MLP neurons of a small language model. Each row is named by its layer, matrix (up: input weights; down: output weights) and neuron, and shows model dimensions 144-239. Each number is 500 + 25 x the weight over its row's rms, rounded and kept within 0 to 999. Numbers have three digits each.
After each neuron's rows, "fires after" lists the tokens most often just before its 100 highest values on Wikipedia text that the model never trained on.

L4.up1152:542471496527491532489468523487494464497457493496496531483478490470500519460481466506514433560502451476471508502516502489529544502500507487524499555532490497472517494475541552485501523520483492511519476472507495526519495483465518541499460487485492479488516533531498498463546499473474522507
L4.down1152:485535457503458526499526476480457525505505476521447551513510534504487518498497476512526521458501501535488495491517494518431481482526506542499511471470462492463481511511477498534517473496509490524527498496498526508490512525507535525538542509496476506525496506500493458520505499507557468505
fires after: " of", " in", " to", " In"

L7.up455:526462500497514534533509543515488477442504480502464488534511510498461549512442493485520481516539479500500470454507545543518497488506482478508520500549499499467522502545488487511489511505506472505452460558497505482489486484509473512540520475519476502520509523484538472556547484478536508468
L7.down455:494485506493471569510471510491509516469503473534498472515470483538488486510519494485488481529469514512479464526509488501552510484461471438451481471466495506471449485479475488492517486505482516528500528516485470493508487490555470498499446525505497489495511461489514518522473497540517486508
fires after: " |", " to", "|", " N", "–"

L4.up393:461539489498516522565510501470479478532515506503496471534490504516522468472526473527515514498513495522468471512493479480514495461517486467513518528544530497554533555525512488496478498523497503525505486471571491500477520491485480535493477409543484493512512459478490501537526483470510505521
L4.down393:495478554472461493536510525464473541504436517503523509524514474498488510525490533529458499483502503445502543508537536492505490520485461525473479492501465446519479520508474476483549488452537479501516522515484560494503508489518452504517521477508526495489450512496502568481541484508499496487
fires after: "\n", "-", " —", " /", ":"

L6.up1413:491474521521498456525501488489471484504459502512497522531497479485524468504490479477462500505470512525501470473488511464515489489492466513519496479543485492513477479510531560494513503512531485506486467509515503527493510475512511529468511496520518427504446492491470508473546471467467478512
L6.down1413:453498512500540521502515504494481524493484505503499543472515511526525536474492522495501504511470507500480522505526518505556497473510480476508485493487523462459504548528506510503489465511503534542490476503494562448489502493478544482520538497509488498538476522500502464472463536537452494501
fires after: " R", "R", " M", " L", "\n"

L6.up5:503480524504497524466464481489489496499528489512492510496483452492501495530462499522502481522542511520498503490511523514523500467495510464487468492502476536534513532487512493565463482559520509508494504487482489494491462476503509563510406471513467508545483535479452531509557497482490501499
L6.down5:463540519509505525485562498510495551515493504473491516471503509493505504501492518553514468498487553481510516496447533516520438526530549580515467512508500538474524478513503503538490445479479473480472500500486535507479462478518498480501513507479534492503475494505504468502480470477526505507
fires after: " con", " c", " inter", " C", " the", " f"

L4.up698:519468508502498493510474497486488480521543534466493531510476503532498468460539516477468507496477490519515489520515468516514513521508501494497522482505488529515506508497522492491473471499471475505489480542505468498482542479469479519480506490558511449509497499537517489538527492485508505434
L4.down698:475455492513479506508499487520508471497500464467523526491497473496516496492530462491473476502506510494524493507508547478438480512490498520474477500507507520468488503501479578488548527477520481430516496535477491509487528515498479503483479508503522502506471465494490488531471524469478531483
fires after: " b", " B", " St", " F", " f", " end"

L7.up1036:500505503493521494541480486485492511495512465509430484496559517538502520505455502494548499521539530511487507502520475536513509530498511450552486541499486545495501459520490528521499483474449471478512490471447441487548553475502494498511494465526477526494484478513484470499492490489490499465
L7.down1036:526527490496479539530531511518466469489469482525501485480503482462476428518504477466541548530522510535524489490464521525535520524478508534523458500490505524517499498535512488472509533515526475467492523495473511475466455510440477501558492518459479439466498484482489506503483514520466486509
fires after: " w", " W", " he", " she", "W", "w"

L7.up743:560471496541520531494517465447510468469500504501454494445493474512461525480516501511478522504507488515477482493465491502506483478487515461506508471502536503490479494537519546504453443517504495453483489475493500542553485476494462455518472515524435508473513564514474486501535501484481507535
L7.down743:524497483481483484492479469542534535518489536481484462559509498500489538525467489497473540482527491499490525515509525517458551510477499492520478465503530433498496507532490498471482534546497526542549480516464450445536528466527493551507512481500440519502470527522512551441514532525476468460
fires after: " V", " f", " v", " exp", " F", " d"

L4.up891:559505496507435483491452421475500517522493499481457512462510455496488475497491514473469509504513511500526472504515520532529511510522527524528512448466532525465519475481504496455473496466456476558513462504487499492485555513474475482498492509513505521473498515479520533548549496511469479478
L4.down891:508499517496510469500518519480509513482507531471491539483535518490506513458477529465526516519448508544506529490480522472541497499487466484518523560522458499540514497508517518534502468446516508494491473503506471526527507470531464477450488493467501480511493496499505510530495481472479530537
fires after: " f", " F", "f", "On", "t"

L4.up832:511444520539486534547500525438530503514496478434503553543508498492516466542537525495489529503522525511518467534493491511529504501488484498567501504509476498484501493522553509525470487476508474460447488534518515477509479485460471502534468478529542507536517514462453495533472506520522494509
L4.down832:527512526488519512539533552534505504487484480509454511479543521452509482485536485499472538487491508483508472551509455479526511486490479527498482508496482527489545494497546470514461518458494514470500525528544489463482491483479520519528544521470538497488441519539469502569515543506461531489
fires after: " c", " C", " r", " "

L4.up855:486468549506525481502461469492500501507488503487472498487513491487511488526555503463541512528521504513496502520476507479525519528493470488523527470509509488454556443512513502495504542525531535485479491510508479460515495484479477525531460493518487516522531499489527536499503513507507458507
L4.down855:499558530487493461504481515545490514496506508463473456500461536470512501529504491478512516516504500504519492489502513523509519491548518490463465529500498517474467430514514529472480515507472517500476509518524441510525501507503499535469507453460485496550502480521486458503510521491498557486
fires after: " C", " c", " S", " Olymp", " N", " War"

L4.up258:495501517486490487496498507522492483479545487467449506522527473505503529525485482476526485500508510520483474471502494558556550540497458476521468519482508539500477476559516520510494505480490479506462494559448512500504484501513424501495479499500498504533521495485486481500522538483458481501
L4.down258:483484468511499537491506496524510442507466485495476505492480492475485494508512511512495533525532510481471517508445499432511506521549539538556495486492490495494504496470513484518445479517500524501475518477538518486505514499482472503532503538493468536517507489517515488473511523482525505540
fires after: " the", " |", " Top", " Peak"

L4.up946:550494501470470539522474470510504468471487456499482499520482502447510492473510468452533509522493538475507488475491502554503538557488481508531510504537485520499499516512531511464469512480521474499515462516531490435479489461484506452469480456529534548529464507511515472495529486460507537522
L4.down946:489502455485478508512465565459524503503494497494464485476499519514485556506508481477516496527467467510575469485501482545449507512533488465495512483528553526464536513498508556480503495497534479500498499517476501541486539515544484511517496442503524529542539488491503545498516469497488430518
fires after: " to", "D", " join"

L4.up555:516491502509496498527483503497532502496489476491503496486480518489480519506509473486475509475529518500507517506503551520519477495490493473568526472511518471492528505556485486507470489505459469520481484509513498488495502488446457439491497480517485498466521476512470505496499455524553474497
L4.down555:476508463494521459450483548516490460482494528483465494510514498532506550495497482508494527493541500469453517503524556499506515507498480546483505448542509509527568480488515493519491508463532521510500490462501447512553500480485512493458534530451458511502537459530471508492449488451517488520
fires after: " v", " Z", " k", " z", " n", " d"

L4.up13:510493568513537472533446473469532491504488472526510480516481467484519536522495485476506517477525487486546500562509484514532509485503478514530528456492476501529535491512574509551503484492536536468444556493515520508543533483507436503476503489471494463516493505526527480512510489526471528490
L4.down13:541450500468450485505498503485501485551494460462499456474494530469488521511531508482542522521496472478474526501521487534524508460473444480477514539507532485473496480512495512527497506498494474535507493545500525497501465479464511512523543514516460498511490519463500474513508530479517506522
fires after: "C", " War", " c", "===", " A", " Cup"

L4.up1118:494465526475506501537459492488485513444474494502490491508509516492497552504473505517489479503512451499545424503502521462508519490525491496485538490506498502503489492517494522520508495504525491485488465507523474555541484475503477526509450480496486523495532517501474499533501528499486542519
L4.down1118:472479495546520468494479542470514527519472488527545517466515502522489488524509468517514548492435523492504498494502494517497532537505512456499464537477484488490548528474472486552538496455499461487503450541490506503502556503470472487490478524497544500477453512553512510524515498508481543548
fires after: " |", "s", " position", " /", ";"

L4.up1501:517462519515494510556507500489497500532525451470509514494542523486512514484468445490494528518525507493471520498522525467511486480523519500501572524560511512495496494506529494504496520520495471522505567496520503513519520501437521470503506484517498471474456496526504544479516513514489503491
L4.down1501:492466521568523466511526509441530479517504496474460505455502520532501456487460574519476490495507493506478456489461471454462498532501518504492471501514486500499507500490492530547526488467500454468523498497527523506560522469516486495498505529485491507479474498488454519513471550492484556511
fires after: " un", " ", "re", " \"", " under"

L4.up1350:494511549517524505504457491462475493473478494540456554509536493483534484469487495525522463496477510507465499541492522446509492517463536506530471525558466523522505527518494526522513469528525556478483496542561475479506468495481501498494536501521467469515494476545543520512501494515474450462
L4.down1350:501465488472512474479500507542529467483501517512480498527482536499512495475500508511509527495482525497470499505475509509480496515526555524488500513509509486457492491489479496484508507536521498476470494493511520501503481475504511506518501510465481478548493461525463479529486510466521502543
fires after: ".", ",", " he", "s."

L6.up963:541540490519470512511497476509473502486463470532494524523507505479482509519463496485476492505504515460488435574560483490520495482483508475516516527513534497528494488480514467427504508487524462492472486532494510495506488502496521492506462466501499514480510492498532512467520476474463529484
L6.down963:471471497490533484470498528518511488489482466516517510476518524532507494492495477467497492537495520517491509500475548515568491551520530490492464523521467508490531493498519474476564502495466490520531508501526563474527462465446502521494498479479524491483493532505535490537484519486497483514
fires after: " |", "-", " as", " and", ":", "er"

L4.up460:536484515488482515500521488501515509529500473486488503496480479497494487497519492457535483540545489505504490514510522468504506499488532529497503472522506476507510499516476479493508518537476506527503521543535504468482500522459475484484519469527486481492510510501466530460545482449513443522
L4.down460:474529504532483545483465535494502477461492482524519475514508505506494526493477535490469541437439507501514500472476516541482495510537456509521464513507493489508506552530535498520494515482508472534506474519483522456484483502539471520505496499509469438504495504540509519504477470479514511499
fires after: " D", " d", " Z", " S", "n", "s"

L6.up937:531501499469522507537514463497519476485547510485515507504496500485503472511503493484566463532495521492497531489459457490520474475519486494531488510502506474523535499525525485489498542498551526497483506554507496465493538473514505513506460488529503468501521504530537490475490572467465503517
L6.down937:490486458500476482517509505500518475513517483514456501513499495504486487529538538485475526446535505493506502513509499517507463508516528474498489496477496506496481493534486483535517509499460525472554496462509499545555448473509518482462483495481464507480497481528490464563521496510490489497
fires after: " B", "b", " R", " Sp", " D", " S"

L4.up69:528560467549513537519489512461505498528542465490476529495496516486503491467496468468519500516501508494512509509462538507506493478540509519500486520468475483461486567457507489502466490533480490474495524522539498472475516479454485505484482499533471531513486477514502476485520481440485477501
L4.down69:490512493517459513474503513547500487467489532498542511486512500525530564474518520484490517493515537493472490494490521516491521489489474517465435537494483460499518503465489420489472501499481541488481465539487495470524511470501516505517485525513533536506455526497515502513481476463465524521
fires after: " –", "–", "-", "ö", " —", "ey"

L4.up712:501533476480499471497500506495503517531471531506496504520471527490478442493490525504484480476506548491488529490514485470511525512503526488519476535522536532526503522496537504433570510484531477553450474540500521524539488488495516525472482530490521499508491534487500538515505524500505492497
L4.down712:501507509510456470474508495499491513492503563542472494502467536487478488481527522507550571498490525500532496493507481481588501459504533513490471512503536531488484492510501487490534553495518501494473460461486480519508500472496505463485522479548468460477518522505472570526482510482493520506
fires after: " and", "\n"

L6.up344:517510476487470475496487497494526462503484465483452541547525417494518538539483488504531535490514500533452530490484487519504463488492469518504463487536449486468505523504536528512459499490532480532527446534494476473491521460496477516517447483504513474525500522513477480526529503508523495478
L6.down344:445472501490491516516529462520513503527499466489501500502531513499465496490506505484466507536503494522512515506476473479400520525478488501533494500502439468509439521508512496504561482438494508512540486539522523575503525500493520515514511493496501522514479536520496500520521480506480537532
fires after: " A", " F", " M", " B", " E", " R"

L4.up1226:517528459461511511538478483477501480486505494488478521517492524502467484504526466475547542508506502520495496513481536535496520502535463482497456476498506483489503495536505505525485453510503488493474528506471484504505503490493485474508469464488455504527526500456510477529514554484546521501
L4.down1226:541532519506527506473495512556481518470531524544496547489532504512490506500479528485499536538507524451486488488499504482521526584443524513529495528496501534490538499488542490486490484498489502468514447472468506494524504479460512545504494458525535514515462512503524473528520514483519504506
fires after: " G", " B", " 0", " W", " 2", " K"

L4.up487:569492509462470508497525498478500494437528497442461467475488475466495482515496453501491489520490480514539506516489472475521474458506474480550479478501479505448520491574531561527495511457464477485515511526466490507521496479523502486474514489471507432500494529519499455538514503508517500514
L4.down487:488473491486496517454496493524503486507498527465476505521502485491545506505489549468532553507508547512488514536520509543571497480496480498443505488539531499525519521513490469497496501515548516542489446528525492453495466472518508514471446506492486543524503517518450523494469490471501487510
fires after: " F", " f", " Th", " Ch", " ch"

L4.up1466:523470529534508502500516489446511469559501521497488519499497497491501485524482496492481482567480538490514487497493462532530513492482501457533552511522485516485481496509546519510496507430500498525484526553481512492514511480455509533480480487493485493493506498507484477514525460469467453541
L4.down1466:506439506502509470537525519447492528454516506511455507514485508482518479525496527468486468476518483451533495496481524469558480467485460500504524490504463506509517525536510466503555470476519466488566489481505488504525506518490478480523545476476488502484492483495471541519483552553537518508
fires after: " in", " con", " In", " out", " end", " pre"

L6.up1124:540494478503503506532497495503505494521464521472481550463504416466474516523452487500525492496529504503480487471498520486509476467485481510518515526509504480450520467508544513473481558499505479481496488488516527558484499503517495544533499485497496483493471513497485486495513522465476477510
L6.down1124:509479520482528531484503516453509486480519502532517500478504531534506527499513526499491488484534511494438525524523511494470463483520526510518468483508538485485495494535510486572521434472530501509525491491500508478459558492526499483473540540541508528469527458521508516497512466520486432495
fires after: " R", " M", " |", "N", "R"

L7.up934:533484540494459487498501499466448497509500465470476511514484529536493491468519517489539502564521488501467481465532511470509575524492467474541458510517484516484521511501554503497519485518466474503491471481490507519504531488498454475493499474481503516507479491503515516532502502461510483495
L7.down934:496490464515503511500498533503526522491480484513496509522435542500515469523510478492478496535510486508536468495484526514491488507522514429447514493485496485487496482500511492503527525501552490557537493482524509543484463519481507461512489481454484477479548459480516493518510495526503494509
fires after: "\n", " to", "."

L6.up543:538494525516483486482445517493497470483531477439478510502468444507527491483458511521546497484547508511508504533471523514509535477534517486519494488508476498524491503489493541539450467510519483538465509536489483522524485475505519510489472492517501453542558523474482477544499532511465481492
L6.down543:501555546498514475543475543495530492511523548488516476514472517520476536474535494478477562459485510486494547502494494506525485492498535486511536547491525478483465517514497500462513511546506503493523457510569487490481484473468505520508534502503488463470493531482513490447460497505495514505
fires after: " B", " b", "b", "B"

L4.up1180:518469496514496537519516434486478487502490519493497540495475501509500497458458516484513478486507525475469508453506439522510499508491543531479558517552513492488490485495550484497508540491486478488528526519569504508499448486484526498525490489523491492509523460509543469472531491509493473462
L4.down1180:538555518500534499469532475511495477489487509513534509486530497480562513492500524503537523523524503539517497518533503494523493493508496494480483494510486516499492570496468514451482503534453506492472453533477490519500518484519513551552475531483483527456542484554499487462499493470517503519
fires after: "u", "i", "on", "v", "e", "a"

L4.up911:529493551475483487467470496496467491476497518494502536515453468481519490496512464483508465540460516493490490502516470564549495490512494491505493479505466495499489490551496529494468493488466484502491505526470522486514501474491473510511475482529535491509517529510534520456516475520502488458
L4.down911:532520517512471499517494484436550475509508500504497470503537511519543549512501502506468529476515527517526486504488451486460484506513527511479524531536536518511503495466504508496535491511495460468511488499505509484606492447509527516494544514458512462485503499470504523567498468479493501516
fires after: " D", " M", " N", " A", " the", " C"

L4.up1003:484508520468541492511485523477488508511449490468488502522508538543507495481518480463502483511462539461540479553479528559505509486513517459520520502500467562520496537508510522491520459505511527502508494513560493456508494492473490473510514494544505468497463512554535528485541477485421467499
L4.down1003:502521533523497536510513526515508490483538539517494479465462461501459520470462537443537522507486475476454495466507517475519488489497545514477492500517453503496514476498562512521478540479486436469483516531499528556444494514533489508504517543479543503494521460496468513525515543515520501496
fires after: "\n", ".", " he", "s.", " she"

L4.up744:532492510510494493534495481486516488502505504481485528507505535472467493479546456457520525481468499505511536493514464490504566488534504516512529484515521530474480489494540496493516529508499481469515528502506473490464462511468471463526535545551556469482463495479516551471528533510451500489
L4.down744:498524492503544489477472500489504515501523491499538477562486476511509513498528508510498556513496523496522493524489507485530483485537466486492448499465490478512462535575450492469500554503480494509488509479550519523528517449505518497463513482519492493490495495543555494486493515520482497485
fires after: "r", "v", "-", "ov", "ur", "inc"

L7.up822:474497547513492488501481534508482490548522463535488525487528500507512557480495482496489460465529474556484536506485510468513528502543482520498485481507462499496515498482504454497513513539508479527463469521553522503522518475476484463488499490525482473520533486519506516478528532477515422473
L7.down822:500452507566490465494519525488537473501523499497500478491520510501453497508498457491490477493506469496534457460515482514547512477452472556521504492466505499488444511536521482493473500488456529506504515504505498495539478486462502569496483508437524471461500536468532562523520490476512489542
fires after: "\n", " was", " is", " un", " were"

L6.up51:522472513540487508497469456485517500526458486512507501493504474478516508481526523464503460517555537495499493494545444517518464488504486527499512537462499541444498503558498536505533506484466489499473469505522514523531451493524505502496490465514433515488479533473489543534519503528477470465
L6.down51:486498501518515512483465502468542527519485512506499505495503529487492494481514464495441491495532508507493505503470458496577502460487478484484485528496504538495491482461491498507476481465478516469481483507490483523441497493508497520535512490535528483487495517537499489517513447452483520547
fires after: "\n", " s", " t", "s", "T"

L4.up42:540555501476511501553531513476487548514477477487493508477508556472494552463479516500490478490531507475529516520494477482520477513485481500525530527519502492486512498551506521478490529557497498504512471489534497508470546481500507502456483475476547478464518540565448475503519474526521559478
L4.down42:480563488529521516456491534532526505452459489466593490534529480532512486502519540478519525476504532509499516491526514536520501488543549497498496496522516519492499527515476458524530509488464433519467468553483481517494499505552519511546517531552540514505540510473524485474490522478481434519
fires after: " |", " 6", " /", " had", "5", " 9"

L4.up690:552515519515486512529472473511494470477515503483502518510501512522526519547490473438511516525483521528510527501495517524506489493501455521536448485534483531523467545512529517505453456521470478482500539495470496498468497488498499494528489459533460501493504523497510499464494514494517453445
L4.down690:487496463542484559573484514502448496511487491468518475499510477550510460524544496496478508481518530530516461518490512480506537509484492456485470547466521528511500547514486463525516550486475476449469512510489564498508494481503465518477504492484532461494512509514499476468504490542515501512
fires after: " W", " S", " St", "W", " K", "L"

L4.up1473:553492492514468551512506467512492507548521524468514501487474491549519556489482459535460514510534503498496568526525518529511503511463559501500527470492522495508506499479534508496453492507499505518517451469513522499519509527500516472505510438433466483485497487514508579488483473504514524491
L4.down1473:516491520498509494453522486521561483471477568501487528530491514495516528526514544476524535471519524525469504512513475525517479510503454453501487467499495497462445489470494467472483485477514540492495491486517462506484497498500498501487512496515498563506444489469507516485509511482497457521
fires after: "en", " N", " V", " v"

L6.up1392:500479524480529502564501490476502510482464510511507496504498466527525489492517531487472515475519503526497497516509523472485502562509544531489512529494510493485495527475508460466490526554505465500485532508515488489516468516480490499508497470513494524463521461482472517507441519506535478536
L6.down1392:506498547518510494519469480488478510457463513530534469507517535478469505519507552513464537517479544493494494507537480537568474500496485459459441499523478495543477487534528446496524469526481495506479499491496476497487496491478528513549475493510507519512493513514515520491497521484517455515
fires after: "os", "u", "is", "i", "in", "iz"

L4.up1155:525467472524495481489500480534502471500509462453466508529520480498509500497479490508552503562483460482478510459523498483554504512471479515518508495498500522525532495474526514509457445459514496481462505513481495520473477466459484485522495482514523500521518552490512480506529525504509520482
L4.down1155:514530491495481478526477505504472525480485501472539466517470508504488491459492521472528542462482496515555493509434445485550533469495497519487492496463502458466504550421501515504498494519495496537451489503504481546537531485523534478467476501526535529491449516510482498476491539521495483446
fires after: " the", "F", " |", " to"

L7.up1301:518523519485470476534480518438491537527497530511473512491530506497489484418468501464469514527510529515516475511502553549487462510555486497492521518512512519531472518482497533506503526506477514548458479492523467469513472520539475515496459491516490478522512467509475514511499493518526503508
L7.down1301:531512521483488524481514482451471454515533511467522468489532457504486500478464480515472505550471554510476520491479532508596477491516484468552521521521484536516493524480443495513496519506469488544467507496465542481530464494487544485525496509528496524473486514497515509521496500515502476527
fires after: " |", "-", "|", " 0", "–202"

L6.up720:507490559521467529529504499501461470503478471454476528485491503490492482511462528488523489508493504462527458439507510467497504508534519528502522491503461524505494468458519483482467502526498440524509453469494477484502492465511502475496485471530510525520464530516519511550498456492500498460
L6.down720:462535460504525482475505476457526564543492512495521468506510538482538485525486509496534475533464529478516498450477544484561510489530540528513546504501496529531538518514480509506497528488487473490443481505505471540482478486475504473472501493522527479497513477516505456533556485492519507469
fires after: "\n", " has", " phot", " p"

L4.up295:500483496518508481511513448504514475532519459523523488505480483472515484521488481464494479506522566494430510492547532465530484497497470475565514533559505500536499528499571483470487540472491430496509535506548496463487498511493509538503518472492481435479482475501486492477527516526506465493
L4.down295:549479499512456477507535491504490505515513534537460462509541504522495501452497538504514463494490520495509491483504514537439492525508493480492487504474487499484492509512483521522490486514519501481494478451506489514527494487503491496548484501478456494530492534517477457487466510492528507510
fires after: " con", " In", " under", " in", " as", " Con"

L6.up1070:510477537492440512543493472498508458472494513520473475531467500497456491522489494474493515509520527533507487456490490495493465457465508470545525459546497491450495501512572495501495479519495504486504509520533499477513509491511511515530499459525478453524490514493499519481527516475516458461
L6.down1070:510470497507502492478476569537481472504523477541478491471512496499498515533499487502474520491486518505435465498517511506517554538534526495497494482463456485517508485465469477530512517472481530498498509455470525513468516536503532537439522488495521486500538482516483518501488505522554487504
fires after: " R", " L", " G", " l", " N"

L6.up712:528498498533492508471501424521475491553470503481465523507513481470511529507506486477525462525468484519486469497534491493514482490526466512558515487483440547484498479504471529488543510457530532521489478522546519493529461483453488521505491521553488491487511501463518492482518530544511471442
L6.down712:515507536489474541468473499530495504530480463507516505460458490532505504517510493496500555507459524518502471522504494501519520523541477501470490554466480542500503515521519494522477488499467491503490517460476511552546438482514494453486517485478510534464485492510491561501501499536482487493
fires after: " the", "The", " The", "h"

L4.up928:534458504515496446502528450486509515510517460487499500495493521503526527534465496481536478512522535520510540535522486517536509529466492478505484498500501503502557489527503474498485501504512477514484516518471461545517499490483485511515485501480464448525477485508508474481517509458544506479
L4.down928:531472528502469492487562505537494511509479490454515500457503533477524512540526535484497503481546538496488496508510480532520515495537538481510472485493484511522528478478493521541537495517508507532484505512485493498532461478493485531492511546541459476516494510511466504498534473465530518532
fires after: " in", " In", " the", " un", " con"

L6.up1094:495487477509476456512510503483499464494489496489444495496553452475484522500461511503494516541536515515476485496490563500511516463513521460522505494552520519491487528517535531508471481458540485460470520535519493498492469519473497516500541521519503487574472496526515467521509503523455508471
L6.down1094:516541501455508494521488478513542533463483488516511533520459498537484443486468492493472515480470494512548462557506463504473504524490496514483486464499508495453501489506465492497469486486484486479543477495522508496541526491549468497472489478468469492500504437524495507511497513484548473507
fires after: " a", " the", " c", " m", " f", "==D"

L4.up1081:512499517489490475519481527500455497512506490484471521497499450555492465531501502491461488497503500501492491469494470500541476484502494474515496481470463510476504498543489497502473490518528482536484500505508493493514465493522474538511520473508526489534490509511484525519493469511495479494
L4.down1081:477481503524476477512475491502513503521493549502476463519500512510523511471507490477520513525499484510482517491494506533520552529494537511470452483485490470516532481516537495515450428461475532524518487467520507513514494485534520521488556516480460547471506486501488470487512527527505470546
fires after: " b", " C", " c", "C", " B"

L4.up218:528458470516468508514472432498483559488532471490461515493512459533446556528470484514476495487555508490492532477492413548502474480500499515502537488511520510523505481506521512451493477531503472484504506482521525511488496477487498490549493489526510502491499489472508536496540493468519468481
L4.down218:486483496518510457493546496476537517494554507500506540555509489485476487477503492510466507510503494516492485511495539446523505486520504492517571503491505512452506497513513495522485521510469481468552516485482500481441475497557495482490517531513460482523521502513488499485501493500502486514
fires after: " the", " M", " A", "f", " F"

L7.up1406:499488462520466462504490487479485519460444530483467488545514439504499517507482512472504482539530468532452538471500550478528528480493520467508516530570485536540557526542556495479487463507496458518461461511469534521486483459458473525497519461498465499500515479482513486521505498489466482485
L7.down1406:526503512486513530453507469531475480470500497494521485521515448485484507531493504469497486491536492527533509538509493507515459498481505515537477548521495491531500493491532470508506502505522525473519518504475490549474500494512509515486501515460500492469488562493556466463503476473488533500
fires after: " |", "\n", " the"

L4.up630:505525524485472517496535456476501464532515451484475501502529496554488431536511492513491539573467561501467496493491491549526490515507528481482527521491446523516514505525518499504529526434502469533465489501514539456516500486498495483464501478509525559516453531519486483485471528504493522511
L4.down630:491487515523519512488465508509530515489509478538506509528500528508515526505512472468486454493505467493531494466518493499474440526477514501482480532531465499502512466512498567470536481505466459522521502491493477526511470506489459505515453517472549497477504479509523510535470523501547465510
fires after: "\n", " Title", " \"", " sup"

L4.up1454:494531497507482496516547526523490509506534476516491533478515495519469508535443463504486480507462486535502466543507457500537504480501492488526490528515479493497516525525508472527489581471507474526505523510481535476518513492470502473491521511470478498481486463516479507508517538448464439491
L4.down1454:500453477489498489556471490492528482536497480478486507493476501498478527521487499455530464518491514519498513484523475487527510508533498507503507507502554516453473489475451511470489510515484483463463488485487550499536518518482498518545468504508493541475515465476430447499470506494512560526
fires after: "\n", " (", " un", "|---|---|---|---", " ", " –"

L4.up1394:511528480499481454495489517504450458482484503508465527476563535467526479504523499457526463500523531504488498491490511497508497547505486498491493444517533521493523519498525475492492441502513474521490516487501520502525507486515473455496511455515462502505474506471447497523466529485502481486
L4.down1394:487500477471488512478442479530516513470476506515525481484527529495488553460445493557476506467487496510471523454507499488501530527470519493519464549483523486505491481490528508486452510519469521505526488505536530511446497490524507492498487459493539460525522493504525526517497499505497496511
fires after: " K", " Z", " G", " N", " Mc", " X"

L4.up767:527500504509511466522496501522499488476546515501480507535504496469524481530483447479511464515440508498528493488478534515517498488503505496512530462520522492498496522464518495447524510480452477492501527531570484464512508465463511493559514467480492445558516511520478520497515493456477485492
L4.down767:500509520481465564481485536491546508509447490455522441482524494465495500502524465459482524467552481516500474523529511470505515545489482470498488504539495502475542534554509490479517496507507520509484499440481550513564490494530536478512500504517460524499477484506485526525492515487508517509
fires after: " G", " N", " S", " B", " V", " C"

L4.up1183:493450514531516458496509467510513477505504479488480497479515503497500525507521485523559433553506489487472517506518508567546508493504506474550524490495461513517513489546494515493516547488488454516503496478512504504488501482462492473543497486519470451483513530500498492455531507489513482481
L4.down1183:539508459515540538502534475504478486504536519527498477436509508487517497490515497493499513505510530460508500480471595445440482496509457478518510504481488491529531509500495502520435523505523513464518518504467552500510492515518538425480508502522464487518471507507512481520513531493515505526
fires after: " the", " a", " The"

L6.up1269:496491492499522487488469453498462511505497508485459519506515453487515469484457503517468541500467486490468446452493501521518537446517542496494460507521516507466498482486491542551494500506522483515455488564494511515516525478485516501554495477494524504506482545497547492488495505462498465480
L6.down1269:553471523502518484532487489463499476533518509484511508476502501495508472412520444479500500518497522507550530474549504490526582537491494523492475484529491531527475498494478468479530484508513498476468507489525521492492510480519513517472520508515472482477494497488480515520509506462503472473
fires after: " the", " b", " The"